Weights of a small GPT-style language model, trained from scratch on English Wikipedia.
Architecture: RMSNorm before each block, rotary positions, no biases in attention or MLP, untied embeddings.
Training: a variant of Adam for these matrices, 753M tokens, 5746 steps.
MLP neurons of a small language model. Each row is named by its layer, matrix (gate and up: input weights; down: output weights) and neuron, and shows model dimensions 16-111. Each number is 128 + 32 x the weight over its row's rms, rounded and kept within 0 to 255. A neuron's up and down rows have the sign that makes its largest values positive.
After each neuron's rows, "fires on" lists the tokens most often at its 100 highest values on Wikipedia text that the model never trained on. A number after a token or word is its count.

L2.gate966 [138 146 148 138 184 155 116 119  92  94 122 111 169 154 193 137  63 136  71 172 141 117  27 148 173  51 115 149 122 130 196 112 116 145 100 179  96 140 117 163 155  60 113 111 162 101 157 145 181 123 128 120 146 145  68 122 172 177 152 105  90 122 149  45  92  77 109 151 163 189 134 128 142 173 161 151 148 160 109 136 120  95 154 134 101 131 126 150 121  97  89 101 146 121 128  86]
L2.up966 [ 88 151 167 150  89 115 156  79  89 154 155 152  70 150 126 151 155 114 110 113 115  95 151 135 118 134  91 150 122 147 123 195 146 113 146 151 131 156 162 124 124 111 102 185 133 172  96 113 142 133 105 129  85 134  78 185 177  95 159 188  94 125 134 124 106  79 128 185 158 142 113 127 138 105 119  86  83  78  77 171 146 121  74 166  92 137  85 146  66 131 123 114 136 143 131 152]
L2.down966 [121 114 195 154 111 165 128 160  67  79 138  95 107 103 143 114 153  97 155 121 140  92 129 107 121  79 116 138 144 104 126 173 154 201 136 142 116  81 138 129 148 161  81 168 106 139 130 132 168 115  81 117 110 128 128 128 105 136 192 126 170 101 132 125  34  74 104 123 176 231 107 135 108 134 166 101 108 128 130 103  97 169 120 140 149  80  99 117 156 192 122 149  97 113 112 157]
fires on: "ound" 24, "ur" 18, "av" 11, "i" 9, "er" 7, "ed" 7

L11.gate936 [136 185 178 116 167 150 123  36 115 148  70 148 219 138 146 103 135 127 127 112 122 149 150 192 137 171 118  99 134 126  99 154  90 148 159 140 142 174 154 143 161  83 177 180 151 100 133 133 233 119 120 156 107  85 157 178 129 141  97 133 127 163 172 116 116  91 130 160 156 185  92 111 117 183  91 134 175  60 139 118 115 116  75  83 159 139  87 157 156 119  96 106 205 114 154 155]
L11.up936 [114 141  79 173 152 152 122 118 132 121 147 116 124 158 179  88 102  34 160  87 161 121 185 141 121 108 135 113 131 166 137 167 142 103 146 126 117  86 145 160 130 115 143 124 142  70 127 181 152 127 115 136  79 146 149 132  80 110 104 104 156 165 116  83 122 117  78  97  44 142  58 106  87 147 165 165 110 112 176 136 126 153 184  70 140 170  54  96 128 110 126 119 131 135 144 162]
L11.down936 [122  98 172 158 124 126 165 158 146 116 177  99 114 113 121 141 141 135 105 134 128 107 160 121 157 132  86  97 135 148 152 130 161  89 175  96 149 134 194 122 157 121  78 130 165  93 112 109 112 138 103 169 111  79 119 134 161 124 109 129 154  80 100 138 128 132 132 122 147 174 124 235 129 156 145 128 104 189 131 148 149 169 128 199  88 191  82  80 112 166 158 104 141 143 114 132]
fires on: "t" 25, "in" 6, "was " 6, "dis" 6, "ap" 5, "In" 4

L4.gate680 [ 81  97 136 122  93 114 112 120 141 164 131 117 175 179 201 138  71 149 109 157  89 147  99  83 153 138 188 179 116  95  87  84 170 167 119  99 176 144 138 151 124 110 141 104 139 160 120 120 113 128 105 112 194 116 147 132 132 133 132 124 175 121 137 124 158 133 152  79 105 121  88  97 103  88 138 141 146 158 112 138 129 138  82 146 193  91  34 178 130 115 125  87 141 105 137 136]
L4.up680 [215 118  46 116 155  94 112 142  92 171 185 129 142 109  93 129 161 100 102  91 127 156  61 121 110 108 177 203 144 113 116 176  89 137 106 103 150 106 113 147 114 127 131 155 126 172 157 118 125 155 112 116 111 111 127 110 137 113 149 134 134 112  69 109 132 133 191 113 156  90 138  90 110 137 105 130 119 145 172 122 156 101 167 132 115 113 100 128 116 126 140 119 214 134 139 117]
L4.down680 [150 149 130 158 170 130 154 153 203 108 179  97 118 127 147 105 158 139 115 176  97  92 115 158 138 163  97 127  82  93 155 137 155 134 140 145 149 129 141 100 196  60 120 158 176 178  62 157 207 163 152  82  89 111 134 158 195 107 143 126 125 112 147  87 110 126 145 148 140 110 110  76 108 127  83 133 135 115 108 101 145 124 146 116 156 157 166 145 146 142 117  96 122 177 126 156]
fires on: "or" 62, "o " 8, "y" 7, "ent" 7, "ay " 5, "au" 5

L10.gate85 [173 198 158 158  93 100  75 149  86  93 116 152  76 166  89 110 161 108 137 120 114 119 136 164 121 143 156 181 142 129 138 161 118 168 156 141 148  98  75 106  96 162 126  73 140 140 117 120 178 180 144 139  39  84 105  56 153 112  95 143 145  98 123 125  77 143 105 157 115 132 101 124  94 144 147 190 113 123 156 136  86 126 121  98 114 156  92 139 134 120 115  83 110 187 174 134]
L10.up85 [124 125 181  82 113  99 104 124 158 171 160 105 124 130 175 124 144 104 125 151  77  50  81 103 119 114 118 115 185 133 149  62 145 181  99 111 126 175  78 108 152 143 161  83 133 157 141 113 131 178 158 163 141  60 134 135 127  93 185 130 147  67 193 187 106 110 116  75  96 125 105 156 136 142 165 146 138 144 134 113 122 145 176  99 156 119  89 102 155  27  93 156 101 131 126 119]
L10.down85 [ 95 160 158 105 121 112 111 152  97  99 122 115 117  98 154 169 143  94 116  68 109 165 136 153  86 149 110 148  88 143 180 131  95  74 174 101  50 162 152 165 112 142 103 102 150 166  96 110 184 115 186 164 133  76  86 120 147 166  97 153 110  56 146 117 124 140  97 177  45 157  94 119 148 187 148 135 112  83  68 163 146 165 201 121 142 120 146 111 128 112  87 131 110 196  91 138]
fires on: "se" 19, "e" 15, "Te" 14, "te" 8, "Se" 5, "re" 5

L2.gate334 [113  88 159 160  93  83 120 103 122 141 139  97 172 158  50 102 113  85 116 114 158  81 107  70 138 138  95 149 177  94 114 152 118 146  92 104  90 138  61 170 120 104 118 136  55 103 131 140 178 100 202 130 171 103  95 107 145 183 137  94 187 151 161  93 123 128 133 175 183 197 162 102 155 162 122 131 186 149  92 143 139 116 108 121 134 155 129 176 168 112 107  92 130 114 177 136]
L2.up334 [113  43 145 144  75  98 184 141 141 150 125 179 113 139 106 171 104  99 147 127 146 153 120 132  95 118 176  86  98 111 173 168 101 113 170 125  47 109 160 130 143 109 160 133 128 134 122  88 100 137 135 119 101 140 172  92 162 116 113  62 152 100 108 107 124 113 156 156 182 133 143 195 102  95 105  73  87 109 155 180 117 112 110 127 186 127 137  97 108  46 104 144 141 138 128 111]
L2.down334 [139 157  93 140 144 188  78 117 155 109 152 130 101 103 139 134 113 137 107 190 172 156  96 140 104 114 118 165 178  94  78 146 138 154  93 186 166 134 143 149 119  92 107 134  80 174 113 176 127  96 151  58 115 160  72 158  71 131  76 156 106 143  74 190 163 156 170 148 112 159 157 106 112 155 187 138 103  94 114 127 161 124  79 136  81 105 124 111 187 140 165 148 140 107  73 142]
fires on: " " 18, "ar" 17, "z" 13, "ir" 10, "ian" 10

L5.gate981 [148 121 137 115 156 166 103 102 103 158  93 168 130 160 112  88 145 102  65  91 126 118  85 172  96 187  71 194 125  94 195 152 101 158 112  90 193 127 150 127 168 126 125 110 129 174  77 149  86 132 137 138 114 115 150 166 106 126 140 114 120 177 172 155 167 148  71 134 156 180 160 144 107 104 128 140  95 130 115 103 117 157  90 132 101 104  81 101 148  98 132 135 103  74 176 118]
L5.up981 [ 82 113 196 128 140 127 106 144 120  54 142 157 114  81 149 171 164 185 175 117 138 156 110 119 163 100 120  92  89 157 134 105 113 113 132 141 152 164 106 113 102 119 128  50 170 118 110  50  99  75  74 127 177 154 156 102  99 149 154 167 135 106 151 141 208 189 153 120 114 127 112  92  98 133 137 105  87 136 160 135  86 175 101 183  69 137 123 174 123 104 113 154  77 132 122 122]
L5.down981 [115 115 150 195  81 122 147 150 112  79 177 125 124 159 142 107  99 127 110 152 144 125 131 127  61 171 179 147 217 129  71  65 121 155 166 145  83 187 144 127 205 149  88 117 118 118 106 104  66 141 136 149 184  91 110 103 119 128  83 160  64 141  89 154 125 195  98 159 137 141 120 106  89 131 138 145 115 147 166 125 122 113 171 130 137 123 141 135  65 147 177  85 102 101 132 103]
fires on: "le" 47, "u" 34, "o" 11

L2.gate1006 [160  97 133 114  88  62 108  89  81  83  88  61 215  62 187 129  76 117 141 162 142  34 105  91 123 159 126 160 122 140 148  94 129 142  56 118 126 147  90 110 129  92 179 141 104 121 101 100 114 130 135 135 153 111 135 157 179 137 138  42 142 125 137 134 139 129 105 139 148 169 155  87 154  77 155 131 135 194 151 159 123 163 136 119 152  90 129 159 139 133 143 134 112  97  69 152]
L2.up1006 [132  79  62 122 136 106 186 197 147 154 128  97 101 102  85 121  92 141  94 143 150  93 113 121  69 147 120 135 137  87  99 157 183 147 108  65 125 152  60 115  97 197 103 153  62 167 147 153 160 181 116  78 138 131 154 148 138 178 124 121 141 144 163 142 125 123 169 128 107 130 140 183 130 151  60 142 154 165 150 120  73  85 135 147 156 108 147 131 135 129  97 105 133 195  65 105]
L2.down1006 [118 103  92  74 188 128 118 135 127 123 116 149 146 169 122 102  55  78 186 162 111 124  86 143 128  65 150  82 189  90 167 109 142  32 172 114 163 102  89 126  28 123  98 157 119  98 127 144 162 131  67 122  97 154  86 135  82 169 139 128 155 103 109 147 121 145 166 114 133  76 117 123  66 133 176 144 130 119 121 109 127 101 131 176  86 155 148  82 174 112  92 133 122 121  77 128]
fires on: "ar" 27, "ir" 21, "ain" 16, "1" 13, "ea" 4

L11.gate26 [129 166  47 145 176 114 112  97 116 115 146  92 141 143 134 131 155 200  97 103 107  84 109 159 122  68  87 106 156 149 124 151 135 125  73 122 174 143 135 128 101 158 173  65  96  63 128 167  75 108 154  78 219 111 109 135  85 121 150 166 113 153 152 128 116 171 146 111 100  68 201  55 131 146 112 150 171 166 144 136 150 133 140 113  96  90  93 121 193 103 113 179 120 198 129 141]
L11.up26 [145 109 132 121 116 145 176 132 109 190 169 111 180 107 103 119 135  92 145 166 145 132  67 114 142  95 155 113 138 131 117 160 135 130 186 112  94 124 127 121 135  86 113 152 167  69 137 111  91 129 176 164 177 135 166 121 123 156 148 115 166 145 143 146 149  65 184  83 162  80 131 115  91 159 119 143 119 116 155  68 118  93 211 117 174 169 175 106 134 125 141 116 183  99 109 106]
L11.down26 [115 130 140 164 169 138 176 104 157 101 141 112 118 117 167 141 130 152 167 113 118 124 113 158  91  99 151 122 122 108 177 147 114  34 124  71 159  82 103 181 105 116 113  87 101 180  88 100 218 105 153 191  37 145  85 104 137  74 126 145 112 164 135 148 161 121 106 107 106 117 171 135  72 153 188  89 155 133 174 153 140  74  66 137 143  97 130 136 149 147 142  75 154 134 161 122]
fires on: "k" 32, "d" 14, "eb" 4, "C" 4

L9.gate158 [152 225 137 203 151 118 134  98 112 138  67  90 186 164 151 168 126 203  45 217 139 160 140 150 157 135 144 147 163  94 135 100 147 116 107 116 156 120 114 118 113 131 130  80 109  75 123 119 143  92 159 116 132 143 141 116 112 145 178 124  83 175 154 238 103 100 152 131  99 181 135 129 171 153 166 145 151  60  91 122  84  96 144 181  95  80 146 113 128 137 149 140 158 140 129 140]
L9.up158 [ 80 139 133 125 153 130 153 147 142 114 178 104 111 129 144  77 160 148  96 150 129 146 102 141  92  94 134 144 121 171 176 186 142 114 212  68 119  73  80  99 138 131 119 131 181 130 106 132 153 199  94 118  88 172 135 161 113 187 105 153 187 192  74 118  83  69 111  73 109 166 120  84 107 168 140 123 101 124 147  48 128 112 118 155 199 153 141 125 155 115 175 105 159  67 106 164]
L9.down158 [126  80 122 127 127  99 115 101 142  64 127 119 110 140 156  92 177 201 124 131 162 105 142 155 166 134  90 136  92 189 147 159 192 119 187 172 125 134 185 151  85 134 114 147 107  65  70 119 109 145 161 195  91 104 145 123 145 134 170 138 145 134  76 166  94 113 115  95 125 172 112 111  92 151 154  81 123  98 146 124 140 175 127  93 138 120  87 102 142 156 148  98 173  99 115 118]
fires on: "in" 71, "In" 23

L11.gate1014 [108  98 176 171 156  83 115 106 151 136 114 160 128  73 180 141 103 118  84 129 130 121 118 173  71  96 164 161 144 153 130 128 161 147 165 137 106 164 134 130  86 114 148 142 119  67 184 123 110  92 125 131 110  44 184  52 138 125 142 182 123 102 158 148 130 131  80  97 141 147 121 141 148  99 126  82 106  94 108 144  82 153 178 167 145  96 141 117  75  75 120 167 147 123 127 114]
L11.up1014 [104  84 162 108 147 185 152 116 167 109 101 134  74  64 176 138 130 135 171 107 123 117 150 141  91  94 182 149  94 112 110  88  91 119 145 145 145 130 106  55 119 112 100  72 116 154  86  92  91 128  91 141  79 141 129 156 135 160 153 156 126 166 141 129 145 127 118  68 136 154 110 146  88  94 137  91 160  91  91 150 132 130 114 163 100 143 111  78 108 138 132 123 112 195 118  88]
L11.down1014 [ 91 132 104  63  66 145 138 106 120 153 144  85 190 136  67 154 136 136 109 172 111 188 114 138 123  99 111 101 113 137 169 146 135  94 125 202  97 143  82  95 151 125 117 123  76  64 185 193 105 105  92 101 101 122 123  94 140 124 129  98 191 122 106 107 126  80 147 105 109 198 144 165 118 134 155 120  67  22 137  86 145 136 111 116 170 145 149 168 148 145 137 129 101 141 109 165]
fires on: "per" 17, "ar" 12, "ep" 11, "en" 8, "n" 8, "rem" 7

L6.gate982 [122 172 153 174 145 152 122 136 149  89  81 151 102 118 176 113 124 131 135  88 197 115 122 114 115  97 124  81 127 138 140  92  89 131 167 206  62 117 143 164 130 104 111 115 112 137 139 131 161  87 136 118  98 130 105 131 121 160 123  83 133 130 165 111  61  49 152 158 150 210 113 145  90 136  92 107 147 121 141 105  92 139  90 123 166  88  74  98 138 160 100 105 179 163 187 163]
L6.up982 [149 112  78 112 173 122 172 118 103 110 181 146  43 152  87 131  76 113 116 129 180  81 127 178  98 149  85 125 131 107 123 147  72 131 129 141 102 131 162 160 101 127 201 148 144 132 126 134 119  77 146 136  89 215  68 179 153 160 110 154  88 148 172 119 103  95 122 142 110  83  92 135 113 165 148 141  89  75 105 198  99 186 142 187 110 152  95 156 170 141  72 125  94 177  89 159]
L6.down982 [122 126 154 137 145 131 130 146  69  64 119  75 116 107 121 118 145 105 139 192 105 113 161 162 114 122 130 165 117 117 122 114 101 195  92 115 134 140 105 169 131 129 123 171 122 115 104 168 164 108 131 232 109 151 107 147  44  90 172  84 170 179 123  58  70 156 118 115 178  94 108 163  91 141 145 119  87 181  97 111 131 156 121 138 115 147 122 183 146 108 185 108 133 105 129 167]
fires on: "ound" 20, "land" 15, "od" 11, "ur" 6, "eg" 5, "n" 5

L5.gate822 [ 95 121 134  99 130 135 112 127 142 177 188 195 141 168 129 100 117 107 147 157 127 134 129  81  96 162 143 150 104  96 119 174 180 112 112  91 130 150  79 159  88 128 150 127 181 198 113 148 152  97 178 128 127  81 146 111  71 115 164 131 116 161 117  91 145 116 118 106 134 149 106 133  92 146 125  86 190 185 106 149 150 109 116 102 160 137  14 169 218  94 144 175 139 114 108  84]
L5.up822 [126 178  53 123 119 180 168 125  96  92  97 106 165 137 221 101 123 215 143 126 110 108 186 148 121 114 110  75 110 125 147 164 113 136 133 144  40 146 142  98 167 120 148 111 112 147 156  57 111 149 100 160 165 172 127 132  84 128 144 127 112 149 130 181 114 110  97 138 112 159 128 151 113 189 153 128 128 109 112 106  84  75 166 136  99 123 143 148 145 117 155 122 150  84 152 120]
L5.down822 [132 110 175 120 122 137  82 182  86 122 210 133 118  74 124 133 154 109 126 116 132 151 151 118 125 128 157 156 114  82 100 175 152  87 153 127 159 150 118  77 138 175 114 142 150 163 122 181 116 142 154 198 129 133 125 131 116 117 145  78 162 121 102  60 148 118 109 137 110 137 151  88  93 146 144 128 167 182 121 155 161 161 174  69 103 103 102 124 165 130 145 174 152 155 130 132]
fires on: "are" 36, "an " 31, "d " 9, "ay " 8, "to " 5, "/ " 4

L10.gate409 [111 113 157 111 123 164 124 100 152 120 103 157  66 165 121 115  71 101 146  99 204 127 130 186  97 149 112 151  95 135 103 134 133 139 169 126 123 129 136  80 124  98 139 152 142 116 133 158 132 137 183 142 152 100 132  94 203 109 178 200 104 130 137 145  92 140 158  88  75 137 174 182 141 205 188 147 131 130 145 109  90 103 102  55 159 121  90  97 134 116 140 119 119 126 128 221]
L10.up409 [173  96 183 103 155 144 100 106 153 167 189 110 150 168 110 151 138  99 169  90 109  92 130 107 163 155  93 137  85 152  94  90 123 165 129 165 107 185 120 131 134 173  79 111  64 147 102 120 118 105 141 160 154 126 119 121  69 104 123 157  72 132 158  80  34 158 145 133 122 160  80 149 121 123 175 139 125 117  99  82  96 145 120 138  57 127 105 111 121 124 129 142 122 158 115 148]
L10.down409 [135 133 110  62 109 141  77 187 133 140 127 106 131 139 123 115 145  70  84 178 108 126 127 139 131 140 109 158 132 178 151  82 171 110 157  93  92  84 156 152 134 161 133 124 169 151 106 128 151 115 168   7 173 128 182  77 166 157 122 152 137 134 129 134 134 106 134 130 109 146 156 132 167  92 103 100 156 145 112 116  84 137 140 141 103 155 167 155  99 131 120  98 117 182 133 137]
fires on: "c" 50, "e" 13, "C" 8, "le" 5, "th" 4, "Se" 4

L11.gate405 [117 121 135 184 159 105 158 140 130 127 158 165 142  80 126 170 171 134 136 152  87 116  98 133  76 131 125  96 113 175  96 111 123 147 133 153 147 156  54 113 132 109 162 212 152 153  64 150 122 111 105 120 124 146 123 140 138 145 130  88 111 177  68 133 135 133 113 169 105 131 136 179 139 198 157 136 144 103 116 123 134  64 125 128  87 127 126 155  89 154 149 128 120 168 105 161]
L11.up405 [163 171 156 132  80 191 156 181 120 113 164  86  92 167  76 169 106 147 154 125  88 126 146 124 104 150 148  99 153 133 125 227  91 149  67 159 133 145 164 110 128 130 157 141 136  97 134 110  58 109  99 122  74 101 123  94 143 148 159  86 125 138  86 142 165 111 110 201 110 162 113 148 155 145 148 121 118  86 148  99  94 101 138 155 109 110 128 127 129 122 125 158 151 110 195 161]
L11.down405 [135  73  75  84  98 133 122  72  70  92 111 135 105 136 184 139 144 167 190 111  95 125 142 101 138 209 168 157 123 144 126 112 147  67 155 141 209  96 142 102 101 158 114 153 109  90  88 102 130 153 124  41 170 144 169 122 142 148 117 135 125  97 135  78 150 177 141  64 121 116 105 133 149  95 119 109 162 101 137 132 102 119 140 136 150 130  95 157 108 134 131 135 126 147 120 106]
fires on: "Ser" 19, "\n" 15, "ser" 12, "or" 11, "V" 9, "ther" 4

L10.gate824 [138  73 121 117 133 116 128 105 120  82 159 148  63 123 142 128 132 120 132 178 110 143 108 109  41 154 141  56 110 104 134 110 150 162  41 166 142 117  81 127 149  97 141  85  97 169  96 156 127 132 113 135 155 151  97 161 159 153 120 137 148 143 121 147 102 155 142 109 140 117 117 146  90 154 186 134  89  94  91  97 132 111 154  98 112 144 116 142 106 178  87 160 138 131 130 118]
L10.up824 [131  97 151 125 109 125 125  62 178  90 141 135 144 115 133 105  77 133 116 115  77 104 163 202 103 180 145 152  93 104 194 165 128 160  98 191  68 156 122  78 120 152 194  75  87 101  73 111 166  94 122 139  50 102 134 124 145 159 155 155 183 142 187 140 141 148 130 134 101 117 135  85 130 115 131 151 129  85 162 110 131 120 163 118 150 107  77 103 187 110 132  92 137 126 101 171]
L10.down824 [136  64 117 116 120 128 120 195 124  61 129 151 110 141 125 148 104 156 112 147  84 146 133 101 123 151 130 161  83 148 151 116  99 194 135 109 149 143 153 156 133 154 117 111 156 141 122 125 177  99 165  89 142 147 177 104 138 105 174 112 120 115 129  95  47  55 143  72 150  88  84 101 142 124 120 132 178 150 141 159 136 114 183 142 132 150 160 195 123 126  86 103 110 145  88 173]
fires on: "fil" 29, "ser" 22, "pol" 14, "offic" 9, "Ser" 6, "vid" 6

L11.gate797 [148  97 104 126 175 142 118 120 134 150 128 100 114 134 107  80 127 141 108 115 109 129 196 129  91 195  92 142 124 142 147 106 110 158 101 155 144 163 176 122 163  88 109 184  89 162 120 129 107 113 129 103 128 125 111 230 129 116 100 132  68  96 132 160 150 110 137 109  95 160 130 155 149 109  72 136 132  89  80  95  60 147  97  92  82  82  82 219 119 117 133 156 172 112 136 144]
L11.up797 [ 76 121 152 160  96 173 119 146  66  95 126 183 169 147 138 147 122 131 126 121 148 173 179 132 164  77 115 101 140  95 161 156 121 108 135 118 112 111 136 128 155  95 146 150 156 178 188 199  80 120 144  68 167 142 166 109 129 135 151  95 148  88  84 112 131 125  92  60 136 168 131 112 126  98 109 109 124 117 108 112 110 127  91 178 109 142 145 158 134  95 144 155 151 140  93 120]
L11.down797 [ 78 102  99  77 113 145 150  91 124  83 151 160  89  89 150 111 150 108  93 173 191 141 119  96  85 106  89 155 143 110 128 104 135 189  99  85 109 135 129 112 106 128 134 145 113  70 114 101 143 117 137 139  91 144 109 167  89 140 108  97 107 116 129 179 131 184 134 159 170 148  99  92  83 160 109 119 124 132 187  81 136 171 107 164  70 129 148 112 149 151 134 123 142 112  82 117]
fires on: "r" 29, "an" 13, "l" 11, "le" 7, "i" 6

L2.gate81 [119 155 107 156 191 150 150 134 135 132  68 144 139 146 172  86 157 118 138 149 104  80 146 117 122 155 107 211 119 146 130 172 134 104  71  92 117 140 131 146 157 117 126 137 108 149 153  76 112 174 124 120 162 136  45 116 137 166 150 149 112 142 167  47 119  81 137 121  77 127 170 136  98  51 178 124  96 171  68 119 143  76 140 135 184  96 107  96  94 136 138 112  77  69  90 106]
L2.up81 [129 113 181 129 197 161  87 156 105  59  83 152  94 140 170 164 123  96 126  98 147 136 139 164  89 144 103 183 168 105 107 125 151 128  87 134  98 130 142 121 166  43 141 133 154  97 119 117  94 156 162 145 184 133 160 136 145 151 151 154 140 149 162 127 115  72  95  62 128 163 107 118  73 165 127 112  66  81 162  31  76 141 119 102 102 114 117 129 108 112  97  98 135 129 117 115]
L2.down81 [129 136 125 127 146 116 170 105 143 130  94 136  88 132 142 135  76 112 180 100 130 118 118  81  95  81 109 146 117  66 166 101 146 161  99 115  68 123 129 115 161  81 122 166 142 127 165  89 144  91 149   0 130 148 143  74 128 190 137 171 155 128 115 119  99 105 127  99 135 152 159 124 152  95 176 136 118  84 143  62 115 141 117 139  46 123 135 110 100 176 156 111 138 109 157 122]
fires on: "is" 36, "up" 23, "si" 10, "ab" 7, "ter" 5, "if" 5

L4.gate447 [145 186 183 131 187 143 155 142 174  90 148 123 143 175  99 169 153 140  70 138 113 169 111 108  89 134  77 131  57 110  76 127 100 151 121 141 110 168  92 138  72 102 144 160 171 147 139 115 120  83 111 140 100 149 204 162 151 168 150 104 172 146 188 150 161  43 109 126  91 157 127 129  92 123 131  82 163 160  96 120 147 134  79 141  86 158 164 137 117 180 150  90 123  87 123  52]
L4.up447 [137  80  56 162 123 117  64  93 104 177 146 115 154 178  78 137  78  80 151 101 168 116 166 140 153 146 106 123 120 134 135 133 127 144  84  87 114  89 138 133 161 137 199  95  96  94 177  97 175 166 151  89 106 117 191 133 143 121 120 140 150 145 135  79 114 118 134 117 179 101 130 121 122  99 144 116 137  92 124 112 132 105 190 147  91 107 150 133 155 180  90 175 108  55 131 107]
L4.down447 [ 91 155 160  90 143 101 102 151 107 122 168 139 167 144 126 169 171  87 125 132  97 134 106 123 153 146 138 119 117 110 123  99 162 136 135 125 115 147  60 161  96 127 155  42 202 111 117 144 124 102 120 153 124 199 141  95 100 144 113 134 119 127 157  52  99  60  82  89  88 126 104 123 124 150 159 140 102 133  87 161 140 136 115 157 137  75 123 138 148 187 149 156 186  98 155  92]
fires on: "ev" 71, "ever" 16, "igh" 13

L5.gate996 [142 122 125 175  97 177 146 148  79  98 126 110 179 194 124 125 118 128 134 111  97 157 151  98 134  74 104 151 120  76 113 101 155 137  99 143 149 104 114 114  69 145 127 103 193 183 125 127 107 143 175 126 111  91 135 143  76  90 147 108 152 142 134  96 126 188 110 149 147 145  58 129 130 151 139  58 132 146  74 136 118  83  88  93 172 137  99 108 160  76 139 122  76  71 108  94]
L5.up996 [149 137  97 120 152 104 111  75  76 127  68 108 228 110  88 186 157 111 159  72 106 119 123  81 109 145 139 156 154 169 133 177 159 157 146 122 110 120 140 115 157 120 104  58 148  82 197 170  67 113 137 134 113 101 165 160 128 157 130  99 155 132  99  98 119 139 115 127 138 111  32 110 136 232 172 136  88  93  90 110 131 105 103  86 134 123 115 132  75 161  71 125 134 110  75 110]
L5.down996 [ 93  98 168 194 154 147 119 151 180  51 201 136 143 104  99 118 137 182  82 126  78 140 130 102 177 172  56 123 100  98  92 139 103 161 146 157 165 106 132 135 115 132 134 143 193 156 133 128 132 164 130 116  59 116 238 126 106  82 154 163 100 165 108  86 108 117 119 151 109  91  84 113 138 188  90 138  97 119  83 143 124  70 134 149 122 145 104 156 164 100 105 162 163 158 134 155]
fires on: "y" 16, "d" 16, "al" 15, "d " 10, "tion " 7, "ay " 7

L6.gate678 [128 155 154 153 117 174 182 125 120 102 101 169 120  95 154 161 123 128 139 132 135 166 120 119  60 155 162 133 114 125 182 106 148 166 128 182  62  93 124  99 143 150  75 130 133 100 139  77 107  79 213 142 120  88 154 118 129 121 199 151 101 126 123 106 113 156  38  84 177 108 128 195 135  54 119 125 111 148 153 102 150 122 140 105 154  95 175 129 121 127 103 142 158 160  86  63]
L6.up678 [126 108 117 153 162 168  88  83  66  92 126 166 166 148 129 153 183  78 224  82 137  86 128  85 111 113 207 133  91  99  99 110 119 123 126 150 103 169  75 154 137  73 112 171 147 130  96 189  93  51  87 137 127 168 154 139 151 127 103 162  85 111 107 139  88 175 116 116 145 107  99 139 142  93 128 130 189  82 154 160 103 164  49 134  89  91 130 130 131 107 118 163  86 156 123  94]
L6.down678 [ 78 139 122 111 108 166 138 115 168 120 125 167 134 169 174  89 106  47 122 173  99 148 184 125 117 165 139 117  78 109 169 172 208 151  98 117  94 145 138  95 204  99 179  97 148 138 105 161 158 119 122 105  95 101 111 133  78 117 134 142 128 172 129 109 174 144 105 155 135 166 134 145 143 171 165 134 189  82 122  64 166 146  96 126 158 125 125  97 122 114 129  72 158 141 150 108]
fires on: "St" 24, "re" 20, "rem" 9, "r" 6, "b" 5, "ar" 5

L5.gate432 [106 137 163 150 113  36 125 134 178 119  83 154  41  92 137 137 108 152 155 106 127  90 166 140 115  92 164 118 120 141 129 123 121 147 131 166 136 125 108 127  84 122 134  95 112 138 149 137 155 130 137 135 164 133 109 141 138  59 193 175  86 101 137  75  97 156 112 203 153  89 107 135 132 133 118  93  64  97  78 154  94  83  91 167 163 169 130 196 130 156  81 141  93 134 163 119]
L5.up432 [ 97 159 158 101  89 104 180 183 102 157 194 158 115 144 107 107 139 139 148  59 130  89 138 141 159 125 111  77 141 154 122  90 179 160  89 154  74 100  88 137  89 139 108 126  86 173 131 101 103 182 122 154  55 119 140 161 109  92 131 142  94 134 102 181 122 116 179 143 118 131 153 154  94 124 182  99 134 187  92 164 111 111 123 194 130 145 121 174 217  98 143  75 151 140 107 151]
L5.down432 [ 86 139 114 156 136 153 159 110 125 113 110 152 128 121 181 130 130  51 110 144 118 179 117 157 170 148 138 124  72 116 131 123  90 100 142 127 102 151 153 132  71 178 189 116 132 144  99 140 108 157 147 155 155  83 104 123 103 100  89 105 146 143 136 141 133 118 122 158 157 102 116  90 125 171  94  55 155  89 153 131 130 126  95 117 182  91  72 106 143 148 128 164  87 128 122 120]
fires on: "e" 45, "em" 15, "s" 9, "res" 7, "te" 4, "n" 4

L10.gate805 [194 104 143 108 124  85 111 136 126 159 138 165  91 121  95  99 123 117 146 115  78 150 133 120 121 141 157 151 141 162 112 100 160 112 102 120 103 139 139 119  94 117 144 121 133 101  64 134 105  95  56 159 152 126 160 142 119 126 145 139 118  74 165 119 120  99  79  98 128 154 114 149 112  99 192 157  49 129 158 170 129  77 173  94 122 155 117 150 133  88 113 104 126 153 143 179]
L10.up805 [102  98 119  76 131 137 105 160  91 133 126 124 167  91 162  90 118  92 189 100 132 115 125 177 149 100  95 102 110  82 161 124  86 136 125 114 165 196 152  97 140 135 134 102 162 156  93 140  96  95  85 134 103 146  83 126 130 139  86 148 150  90  97  92 131 139 131  77 120 121 158  70 129 107 143 133 177 167  80 132 121 125 168 166 102 144 120  50 137 129 193 113  94  78 183  88]
L10.down805 [122  96 138 143  86 128 181 128 150 135 171 131 176 217 101 117 149 159 153 156 116 146 106 138 134 150 203 167 159 134 105 118  73  84 141 106 141 113 181 129 172 107 174 151 146 154 170 135  59 127 109  99 105 126 159  86 141 143 133 114  86 159 128  65 175 213 111 145 179  94  90 108 126 137 145  88  95 137 135 131 135 165  90 176 163 160 112 152 102 159  77 112 148 161 134 152]
fires on: "le" 16, "\n\n" 12, "al" 12, "im" 8, "st" 6